Part of a small language model's weights.
Architecture: LayerNorm before each block, biases.
Training: a variant of Muon for these matrices, 567M tokens, 4328 steps.
MLP neurons of a small language model. Each row is named by its layer, matrix (down: output weights) and neuron, and shows model dimensions 32-95. Each number is 50 + 10 x the weight over its row's rms, rounded and kept within 0 to 99.
A block is one neuron, or neurons of one layer that tend to fire together. Before each block is what it responds to, as a language model described it from the Wikipedia text at the highest values.

Responds to: Field-to-value separators
L2.down51:58 61 61 40 57 36 61 47 55 49 66 58 39 48 51 54 39 62 56 44 48 52 49 54 55 50 36 55 47 70 52 58 49 36 59 55 64 51 55 66 49 60 38 46 29 40 58 44 34 58 35 41 61 41 67 53 60 36 43 53 62 45 58 48
L2.down218:54 37 56 57 65 52 57 50 36 71 47 37 50 56 53 56 65 52 44 51 71 67 61 49 57 51 53 52 70 38 54 73 61 32 41 47 63 37 57 50 50 54 67 49 67 47 54 56 66 66 48 44 57 64 39 46 55 35 38 40 57 30 41 46
L2.down222:57 39 48 64 58 42 59 53 47 58 49 36 34 65 60 53 40 58 61 34 38 61 50 55 38 54 52 33 51 55 47 51 61 52 39 52 45 48 33 47 36 51 53 43 65 48 69 61 62 42 37 43 62 47 39 47 58 55 79 32 59 30 46 38
L2.down282:49 43 15 53 45 57 55 52 68 45 56 40 46 44 57 52 36 33 34 58 47 79 60 60 28 60 72 57 45 50 53 27 49 44 46 35 48 46 44 49 34 68 71 58 69 48 45 61 51 32 66 56 45 43 44 45 58 46 60 51 63 32 41 58
L2.down548:47 36 58 54 46 60 48 60 42 37 52 40 53 54 46 62 43 51 41 33 56 59 58 45 59 64 66 35 39 39 43 48 46 38 51 53 57 59 57 54 49 45 61 50 66 30 48 43 55 52 38 58 72 46 56 61 65 44 49 44 55 47 59 66
L2.down1121:40 54 62 36 56 61 36 56 47 41 24 42 24 60 47 37 32 44 51 35 37 69 69 50 48 58 53 48 46 58 57 71 42 55 54 48 44 64 52 49 51 54 47 68 33 43 55 50 43 29 53 44 46 55 51 42 56 41 40 70 65 56 54 51
L2.down1216:43 68 43 41 54 56 37 52 56 44 45 61 52 62 48 46 47 40 50 45 40 55 54 33 51 59 30 34 68 43 50 65 47 43 52 45 52 48 57 46 56 45 46 79 30 58 43 51 58 70 55 56 59 40 29 66 70 65 78 41 49 56 51 56
L2.down1336:52 53 39 39 54 76 51 37 45 46 26 34 42 62 62 62 40 57 56 48 57 64 51 58 55 41 59 28 43 79 49 56 45 59 31 50 51 50 40 58 57 44 54 42 49 43 58 40 52 37 68 33 56 45 52 54 52 32 51 61 52 64 62 47

Responds to: Score dashes and name fragments
L4.down1102:74 64 40 63 32 56 49 55 49 45 53 31 58 71 38 48 43 48 39 57 43 52 40 45 43 53 55 42 55 76 56 42 30 40 38 53 41 35 55 53 66 51 45 52 55 49 52 45 50 60 65 42 72 46 28 48 59 50 54 58 50 45 56 38

Responds to: Word endings inside institution names
L4.down236:50 41 64 59 54 53 36 54 53 46 54 57 35 49 38 24 64 47 51 39 45 47 53 51 47 50 61 47 55 49 46 42 60 68 45 55 50 55 65 51 27 37 43 37 61 42 39 60 40 57 59 71 64 33 63 48 60 40 50 26 40 32 65 54

Responds to: Before upcoming numbers
L6.down231:54 36 51 61 58 47 47 64 62 28 40 35 72 50 35 39 63 31 29 40 56 62 49 61 45 62 52 57 57 51 57 47 50 72 43 64 52 57 39 54 62 44 33 67 59 51 52 42 32 29 57 36 62 37 55 59 47 41 50 65 53 47 55 63
L6.down503:53 47 66 46 47 49 45 53 45 50 55 51 41 50 54 33 45 44 53 52 52 54 50 39 62 22 52 78 53 57 49 55 57 50 50 43 45 74 38 51 73 58 42 48 65 36 55 51 40 50 33 63 50 67 48 65 48 31 52 56 56 64 41 57
L6.down723:54 57 46 51 57 45 56 52 31 46 28 59 48 53 63 49 60 53 66 59 51 49 40 43 63 54 57 36 44 50 47 31 39 60 47 42 54 57 52 38 63 46 40 58 59 53 59 61 44 65 44 60 57 53 43 39 30 36 51 46 37 57 54 50
L6.down989:45 45 65 36 75 53 63 44 51 45 73 57 42 76 32 44 54 55 49 51 56 39 53 50 67 63 41 60 56 58 62 53 31 45 64 52 51 31 41 37 59 44 33 55 45 61 61 52 37 59 55 64 45 62 49 56 45 57 41 31 53 42 37 61
L6.down1108:65 54 49 53 42 44 54 58 55 48 46 43 61 71 49 60 57 65 46 50 64 65 42 40 41 44 39 60 57 48 56 41 51 35 33 49 62 50 44 52 47 52 58 57 64 51 46 65 59 46 50 50 47 42 59 56 44 56 64 66 45 67 57 48
L6.down1261:41 41 64 43 37 55 50 52 56 74 35 68 57 60 59 59 43 43 49 38 45 56 56 35 58 44 55 71 54 48 53 43 49 34 53 58 53 54 36 49 65 57 54 50 46 60 39 57 56 54 39 49 43 61 41 41 49 48 53 68 51 56 40 56
L6.down1499:65 46 38 47 47 58 42 54 48 33 48 51 58 42 37 59 57 47 47 44 48 56 57 61 39 45 43 55 72 40 63 48 56 44 48 29 61 52 56 47 65 37 56 41 32 64 51 44 51 67 55 32 52 51 53 56 61 53 59 65 48 45 56 43
L6.down1535:49 54 55 63 50 58 56 56 42 69 38 44 78 64 38 50 45 58 43 47 58 48 55 38 57 63 46 43 50 50 59 60 63 51 52 51 53 45 64 42 69 62 44 46 37 56 35 64 42 39 51 59 41 45 36 46 64 52 63 55 41 50 61 48

Responds to: Year-prefix digit tokens
L2.down322:48 46 53 39 30 44 49 17 45 52 48 41 62 50 49 47 47 46 50 60 56 50 46 67 21 27 40 52 40 32 52 47 48 56 50 51 60 42 40 62 31 44 51 42 44 56 63 63 53 49 41 47 62 49 45 64 47 51 67 51 41 43 40 44
L2.down614:39 46 70 45 53 44 53 35 59 58 66 49 58 35 46 51 30 37 37 43 34 49 31 37 51 41 54 67 51 37 41 65 51 44 44 54 49 53 56 50 52 76 63 56 61 37 42 65 47 52 72 58 46 51 58 48 45 60 49 50 49 39 48 43
L2.down776:55 70 58 49 62 54 50 46 64 42 34 31 42 38 46 41 43 44 35 66 47 61 32 36 54 54 41 62 36 54 51 41 61 61 54 53 57 51 46 53 48 58 57 59 49 46 52 44 57 49 51 52 55 37 56 61 53 50 40 33 68 36 49 52
L2.down883:51 50 47 54 53 48 61 37 56 61 56 41 51 50 58 50 36 67 55 50 60 48 32 50 45 43 50 52 54 21 51 55 51 45 41 44 34 61 39 49 65 59 54 54 41 50 43 64 56 47 52 60 41 40 35 47 45 55 46 58 57 56 54 46
L2.down1389:41 49 46 62 63 30 55 51 30 64 48 49 62 54 54 31 63 51 33 54 42 50 67 50 59 64 63 33 59 44 47 52 41 52 68 67 52 55 47 50 55 59 51 59 47 71 57 50 54 62 69 32 49 45 42 42 59 64 57 48 64 60 58 50
L2.down1432:46 49 57 62 50 48 46 47 35 59 62 48 48 53 42 56 40 57 43 42 52 44 55 59 37 47 59 56 56 68 56 50 67 55 44 39 53 58 46 55 65 62 62 48 33 59 49 53 50 38 50 35 39 34 43 41 55 46 46 44 56 71 63 53
L2.down1501:48 42 43 44 55 50 32 54 58 52 23 56 52 44 53 47 44 31 37 31 59 50 40 46 40 56 63 43 50 54 70 62 56 66 61 52 38 32 49 55 39 53 48 46 58 54 33 69 55 56 38 59 61 47 43 55 53 48 55 66 65 66 53 53
L2.down1521:53 36 60 42 38 39 41 57 50 54 53 50 47 47 52 59 53 59 64 76 48 69 65 45 45 53 49 59 41 68 49 37 46 44 38 67 48 23 25 54 60 55 39 34 47 68 62 46 63 67 53 59 60 45 39 41 52 54 37 42 44 48 59 52

Responds to: Noun-completing final pieces
L6.down108:31 43 66 45 36 57 57 57 23 52 56 36 55 55 50 57 38 64 48 44 43 56 56 51 47 41 38 25 57 71 50 49 31 54 51 48 53 44 63 42 46 55 46 41 54 36 48 42 61 49 43 24 62 45 55 53 59 36 54 62 28 54 50 57
L6.down140:55 50 56 38 42 57 59 41 50 57 40 59 52 46 53 55 36 54 67 44 51 55 32 44 52 37 46 47 60 66 47 60 36 49 59 49 60 48 68 56 39 55 39 60 47 37 51 48 58 70 66 46 51 50 34 62 73 68 62 46 42 51 41 65
L6.down212:55 36 58 39 50 42 44 39 53 55 56 49 41 72 53 42 69 60 48 56 54 52 47 51 57 47 36 48 66 48 33 57 60 48 53 53 53 33 72 54 40 56 50 35 44 37 42 68 46 55 38 39 61 44 58 43 62 55 52 28 44 67 41 53
L6.down1006:38 48 44 63 56 45 33 57 57 67 44 30 42 48 67 54 67 40 52 38 52 46 65 40 44 51 66 38 55 64 30 53 59 59 43 67 39 52 48 37 46 46 43 62 47 49 53 51 32 53 54 40 67 63 37 61 48 53 42 66 39 49 54 64
L6.down1027:62 67 57 42 63 45 50 57 61 52 46 51 55 53 40 53 57 39 47 47 50 51 58 57 53 43 35 39 64 41 56 41 51 53 60 49 50 63 33 45 54 57 54 55 24 27 38 46 56 64 43 41 42 61 55 32 47 51 63 61 71 38 65 60
L6.down1040:56 37 49 35 63 57 46 39 48 43 29 49 31 64 54 40 56 57 57 41 35 54 39 48 35 51 30 46 49 29 44 52 37 42 50 51 57 45 34 35 32 61 60 59 49 37 46 63 69 51 44 49 51 38 60 63 57 42 62 58 73 70 41 59
L6.down1098:56 57 57 32 46 35 60 40 44 56 55 49 55 66 31 32 59 43 45 61 52 75 61 37 55 62 50 46 49 45 43 54 32 45 45 40 65 62 65 52 60 45 59 45 55 48 50 52 63 45 48 37 54 55 38 55 51 52 50 40 49 52 41 62
L6.down1133:58 52 44 49 42 57 45 62 50 62 34 54 59 52 55 62 55 51 61 48 66 52 42 68 53 54 48 57 44 65 47 58 52 58 48 55 64 40 68 54 49 35 48 64 56 56 50 58 47 58 28 34 53 53 49 42 36 51 38 46 47 56 58 68

Responds to: Sentence-initial function words
L2.down95:52 42 46 65 45 56 56 43 26 65 59 43 55 46 32 58 57 49 36 48 51 42 49 39 44 50 63 44 58 64 21 58 73 59 36 45 47 49 65 41 39 49 48 44 49 48 62 57 53 57 49 61 51 55 53 48 52 48 63 47 67 33 49 50
L2.down232:68 63 63 54 58 51 49 54 46 59 62 44 43 49 48 32 52 59 55 47 43 40 57 67 54 47 54 54 58 44 50 49 45 43 38 45 49 46 34 60 48 38 50 45 53 45 64 49 55 58 57 52 41 56 60 36 53 51 38 59 52 54 47 41
L2.down630:43 49 40 59 68 57 51 65 49 78 54 54 48 62 32 50 75 61 58 44 66 45 50 42 35 50 71 39 43 54 45 44 47 59 44 48 42 85 51 47 66 51 48 58 62 55 47 52 61 66 35 38 41 59 47 61 44 59 54 43 47 49 46 44
L2.down777:54 61 45 38 36 42 47 49 48 47 50 49 62 27 54 65 58 49 39 58 52 50 44 47 43 47 46 49 51 67 49 49 61 40 51 36 47 51 31 32 26 54 56 39 42 66 34 56 48 57 43 53 45 61 47 48 49 54 69 65 39 51 71 49
L2.down781:62 34 36 47 43 56 51 56 43 42 44 42 37 56 52 47 41 51 62 33 42 50 48 61 42 49 47 64 36 47 38 64 44 57 34 64 36 57 58 57 48 56 52 36 58 63 67 19 70 52 32 37 38 54 51 47 53 56 55 42 51 42 51 57
L2.down1072:44 67 60 30 58 50 64 45 57 38 46 59 54 39 57 55 38 42 50 67 49 68 38 46 35 45 71 44 43 56 62 56 30 44 38 65 44 56 57 51 46 61 47 61 67 41 37 34 51 41 59 52 40 40 52 44 61 67 39 56 42 52 52 61
L2.down1475:42 59 60 45 50 36 48 50 63 40 49 43 50 48 49 57 60 58 50 55 50 35 51 56 44 58 50 69 63 36 58 48 59 31 55 42 57 60 31 43 38 40 53 48 60 54 56 41 55 54 51 51 42 45 60 57 43 50 50 58 48 56 65 56
L2.down1506:48 63 65 40 55 47 62 46 43 48 38 52 57 32 69 53 55 40 48 41 50 58 40 44 41 28 61 32 42 71 40 54 52 35 31 73 40 49 59 43 51 55 47 48 59 52 33 62 34 55 62 37 55 52 47 40 59 45 52 48 55 54 44 52

Responds to: Mid-row table separators
L2.down24:42 49 36 47 58 47 59 50 51 43 42 54 54 53 43 39 49 53 56 60 51 42 65 57 75 57 61 19 50 43 44 41 56 58 43 84 48 64 56 46 58 46 74 52 38 51 52 47 31 46 39 64 56 52 51 58 59 55 35 40 39 49 52 42
L2.down107:44 29 39 44 48 56 54 59 53 60 47 58 57 41 47 30 36 59 63 33 52 53 61 70 56 68 60 41 54 43 60 65 35 47 67 42 60 35 44 47 41 41 38 52 57 43 43 28 57 42 58 66 49 68 43 54 45 40 46 64 42 35 55 41
L2.down121:47 44 58 50 63 59 43 48 56 40 47 63 58 61 55 26 33 43 58 51 37 55 61 44 77 46 58 48 40 50 69 45 63 50 53 53 58 43 49 23 61 48 46 38 56 38 50 35 56 49 56 52 59 45 59 64 48 52 38 51 47 56 56 55
L2.down271:51 33 58 59 40 61 55 58 30 53 55 51 34 48 63 57 73 53 50 68 47 42 63 53 49 52 53 40 62 58 53 49 59 32 32 37 37 52 46 68 70 35 48 70 38 39 37 40 59 48 51 57 57 42 48 41 54 47 34 45 71 54 34 61
L2.down304:55 56 49 52 47 22 40 48 34 46 67 49 43 50 47 36 50 42 47 72 65 45 53 51 36 32 51 70 43 35 51 51 67 52 44 64 53 55 39 26 53 50 35 52 54 34 49 53 39 48 70 46 50 42 51 42 42 48 48 57 74 54 44 52
L2.down450:39 35 30 63 37 44 52 53 41 69 44 59 55 66 70 49 35 54 52 37 56 30 71 50 42 61 46 52 53 60 67 41 52 52 42 35 54 21 66 56 58 54 51 43 40 61 44 39 39 45 40 56 63 48 35 41 48 58 37 53 76 56 59 42
L2.down1086:52 61 36 60 60 52 38 66 72 40 44 48 41 39 45 47 43 46 54 50 47 54 40 42 30 41 51 43 39 63 52 69 43 53 48 52 45 35 55 59 46 48 52 41 44 74 51 43 46 46 63 45 56 46 43 55 63 53 46 54 40 61 54 30
L2.down1498:62 57 43 59 36 55 40 36 47 55 35 31 46 55 50 50 35 44 49 37 68 65 36 54 57 51 81 71 49 64 54 51 30 49 59 66 38 47 28 50 39 75 49 45 54 46 43 33 47 55 54 58 56 60 57 34 54 66 54 45 51 62 62 39

Responds to: Subordinate clause openers
L4.down326:51 52 54 51 48 51 60 37 49 57 40 46 37 33 50 61 52 40 57 49 61 60 44 42 64 50 57 49 56 56 49 28 65 46 39 59 49 40 28 42 36 30 42 52 44 37 24 63 52 65 49 50 38 45 48 73 56 49 62 63 54 53 40 64

Responds to: Table header and split-word pieces
L4.down1234:36 52 60 59 62 44 39 68 45 43 46 40 49 63 46 53 33 66 41 55 62 64 49 51 53 50 57 56 48 65 44 52 45 57 50 54 42 44 43 51 48 56 58 41 66 53 56 40 60 48 37 56 56 41 51 57 71 40 46 50 40 49 70 43

Responds to: Prepositions opening phrases
L6.down58:60 45 53 45 57 42 59 33 46 39 48 48 43 41 51 38 59 63 58 56 43 37 56 41 51 58 41 50 53 29 47 32 57 47 40 40 50 64 54 57 62 52 59 64 47 34 56 66 58 44 35 53 47 41 66 54 52 50 59 61 44 46 48 70
L6.down98:51 55 50 69 49 41 62 65 55 60 59 43 54 61 42 64 54 58 49 63 45 46 76 37 53 57 44 34 70 31 55 52 52 52 45 54 40 50 64 35 62 35 63 59 65 61 48 46 57 51 64 39 52 57 42 40 33 48 57 52 51 31 69 50
L6.down254:64 47 48 47 36 69 57 51 31 53 59 66 39 43 44 30 59 47 32 57 39 54 59 38 49 64 53 44 51 55 55 39 52 52 44 54 40 39 66 45 41 54 63 58 52 48 47 64 53 48 32 46 58 60 27 49 43 54 45 40 65 52 56 41
L6.down535:41 58 47 64 54 54 58 48 49 56 67 59 52 52 38 50 41 38 53 64 45 72 47 42 60 32 57 45 66 60 58 41 45 47 56 47 47 54 26 65 65 65 45 37 52 42 57 54 58 48 32 48 34 53 72 36 54 52 29 62 46 54 57 57
L6.down650:63 54 68 47 61 50 43 44 33 50 36 55 50 56 43 62 44 43 50 35 63 54 50 56 59 66 39 37 55 57 61 65 48 52 55 40 48 63 62 50 66 46 29 48 45 66 43 36 48 61 56 28 50 35 43 47 41 49 62 45 54 45 60 65
L6.down884:19 47 42 62 47 48 27 59 55 52 46 57 40 38 39 43 79 59 58 66 52 55 36 37 40 38 68 51 65 42 51 45 44 32 46 39 52 61 51 59 58 60 49 46 50 34 55 51 56 58 42 53 51 36 51 32 53 32 47 51 49 41 47 47
L6.down1256:57 52 64 55 34 42 49 60 53 48 48 62 49 56 40 34 53 48 41 61 52 29 49 43 56 52 47 63 47 50 62 75 59 71 35 50 45 62 50 56 58 49 56 56 67 49 54 64 40 33 57 25 55 43 55 26 55 50 53 47 63 73 62 58
L6.down1407:61 61 45 57 73 52 46 49 30 68 40 54 50 58 60 50 44 50 46 48 39 51 34 63 39 41 44 62 25 51 60 46 43 29 52 38 45 42 62 45 41 46 45 42 42 72 47 71 47 62 46 57 48 49 56 40 55 54 59 52 51 54 45 59

Responds to: Word-final noun suffixes
L2.down70:41 44 58 41 49 40 54 42 43 35 49 47 63 41 51 48 53 43 45 47 27 45 39 49 46 37 43 61 67 55 49 69 50 56 61 38 56 38 42 54 63 63 59 76 41 43 41 27 38 53 55 45 54 51 54 30 56 44 41 47 66 54 32 66
L2.down353:42 64 61 45 54 60 66 42 48 40 56 35 61 62 64 35 53 55 66 39 68 62 39 67 59 49 61 52 74 61 60 63 65 39 60 38 42 41 39 50 35 46 52 42 45 60 55 40 55 59 47 53 39 44 37 41 57 66 52 39 32 39 38 57
L2.down428:55 45 46 54 43 44 47 47 62 28 53 43 53 49 58 66 29 63 36 47 55 52 46 49 64 65 42 44 60 57 60 62 41 53 56 59 49 45 58 33 40 68 38 53 57 55 35 49 65 47 42 39 45 51 66 53 51 64 35 59 48 57 52 31
L2.down568:49 37 29 50 62 46 53 42 33 43 56 58 47 39 56 53 58 48 38 48 59 50 56 53 52 39 44 47 53 65 59 69 63 36 50 27 51 38 69 33 64 68 40 48 50 40 58 37 54 47 52 60 46 50 44 43 61 65 38 57 65 70 41 71
L2.down871:57 45 50 60 49 47 63 44 44 33 53 52 39 58 41 29 43 41 49 47 60 48 63 20 42 41 69 41 57 54 63 66 66 35 47 59 47 68 39 36 46 54 55 62 66 35 64 43 52 69 46 53 67 57 68 44 43 39 47 29 80 58 59 48
L2.down972:61 43 33 53 43 32 54 56 50 35 56 58 52 40 56 65 54 50 37 53 35 57 48 47 53 51 42 39 57 61 42 43 54 53 45 43 62 42 60 59 33 45 59 43 56 57 61 30 47 67 46 60 72 47 80 43 57 38 58 50 48 42 65 54
L2.down1071:49 22 42 54 39 52 46 43 29 38 42 64 43 53 56 53 49 47 56 62 43 61 52 43 40 58 64 46 41 39 40 51 39 49 53 57 59 44 45 57 39 64 59 49 59 54 55 39 41 60 67 60 63 40 60 36 60 45 47 33 52 57 44 66
L2.down1474:53 60 48 40 44 55 52 52 49 53 68 39 38 38 54 52 43 69 36 48 68 63 37 53 43 36 49 31 63 62 47 40 47 42 51 47 52 46 35 60 44 44 68 35 66 53 42 45 68 65 46 40 49 52 64 52 49 54 60 56 16 58 58 48

Responds to: Number prefixes before digits
L6.down373:42 43 40 62 45 51 59 42 51 52 51 53 52 48 55 59 31 37 47 27 52 49 55 34 41 49 40 64 39 52 57 45 70 50 41 63 51 59 48 49 61 48 54 59 50 48 47 53 45 55 55 46 82 50 61 48 61 64 45 59 40 60 29 51
L6.down794:57 64 56 43 48 38 46 47 55 51 38 52 53 38 55 59 69 45 38 41 49 29 53 79 48 42 45 45 60 25 51 39 43 51 44 41 56 50 52 62 43 68 37 48 39 41 60 53 64 34 56 46 59 52 43 66 51 68 37 48 50 55 59 39
L6.down797:53 70 41 49 49 42 42 48 66 53 49 44 64 40 62 48 40 48 57 51 55 50 50 38 42 56 60 31 50 47 65 32 39 68 37 56 60 49 45 37 46 42 58 32 57 68 46 57 41 65 45 57 52 61 45 50 53 36 40 48 60 41 23 55
L6.down834:61 37 48 36 41 58 53 50 67 44 58 53 33 56 49 50 53 54 51 39 33 28 68 51 60 39 52 54 54 53 50 62 47 62 47 57 56 59 53 43 45 47 41 38 58 32 47 54 47 42 45 54 53 50 50 65 63 61 71 63 50 46 65 49
L6.down1085:44 51 39 46 58 53 44 63 58 55 64 58 42 52 70 43 46 67 43 27 53 49 58 54 55 65 35 50 65 51 49 36 58 41 45 52 57 58 43 52 46 53 61 45 60 49 40 49 46 31 71 44 64 69 34 31 46 38 35 38 54 36 55 48
L6.down1097:63 64 30 58 56 73 43 59 38 48 54 24 51 67 32 41 31 46 42 45 37 36 47 48 35 63 48 47 51 70 40 37 51 58 30 31 51 57 43 42 45 40 46 40 41 47 54 44 38 51 53 42 39 40 42 60 56 49 40 39 63 54 41 54
L6.down1176:29 48 55 62 49 63 60 44 52 66 55 60 44 68 44 38 46 56 48 45 32 40 53 57 32 65 38 34 49 40 50 37 68 66 42 62 29 46 46 51 61 32 51 43 62 64 44 37 49 35 44 47 54 52 53 57 48 49 45 27 62 67 49 47
L6.down1322:51 50 58 47 59 54 43 35 42 51 62 40 43 54 50 49 57 47 46 53 48 53 46 50 38 47 38 44 36 59 56 69 21 61 65 58 48 65 59 34 46 38 45 48 58 62 25 54 61 51 33 54 66 36 66 62 48 50 41 55 53 22 57 50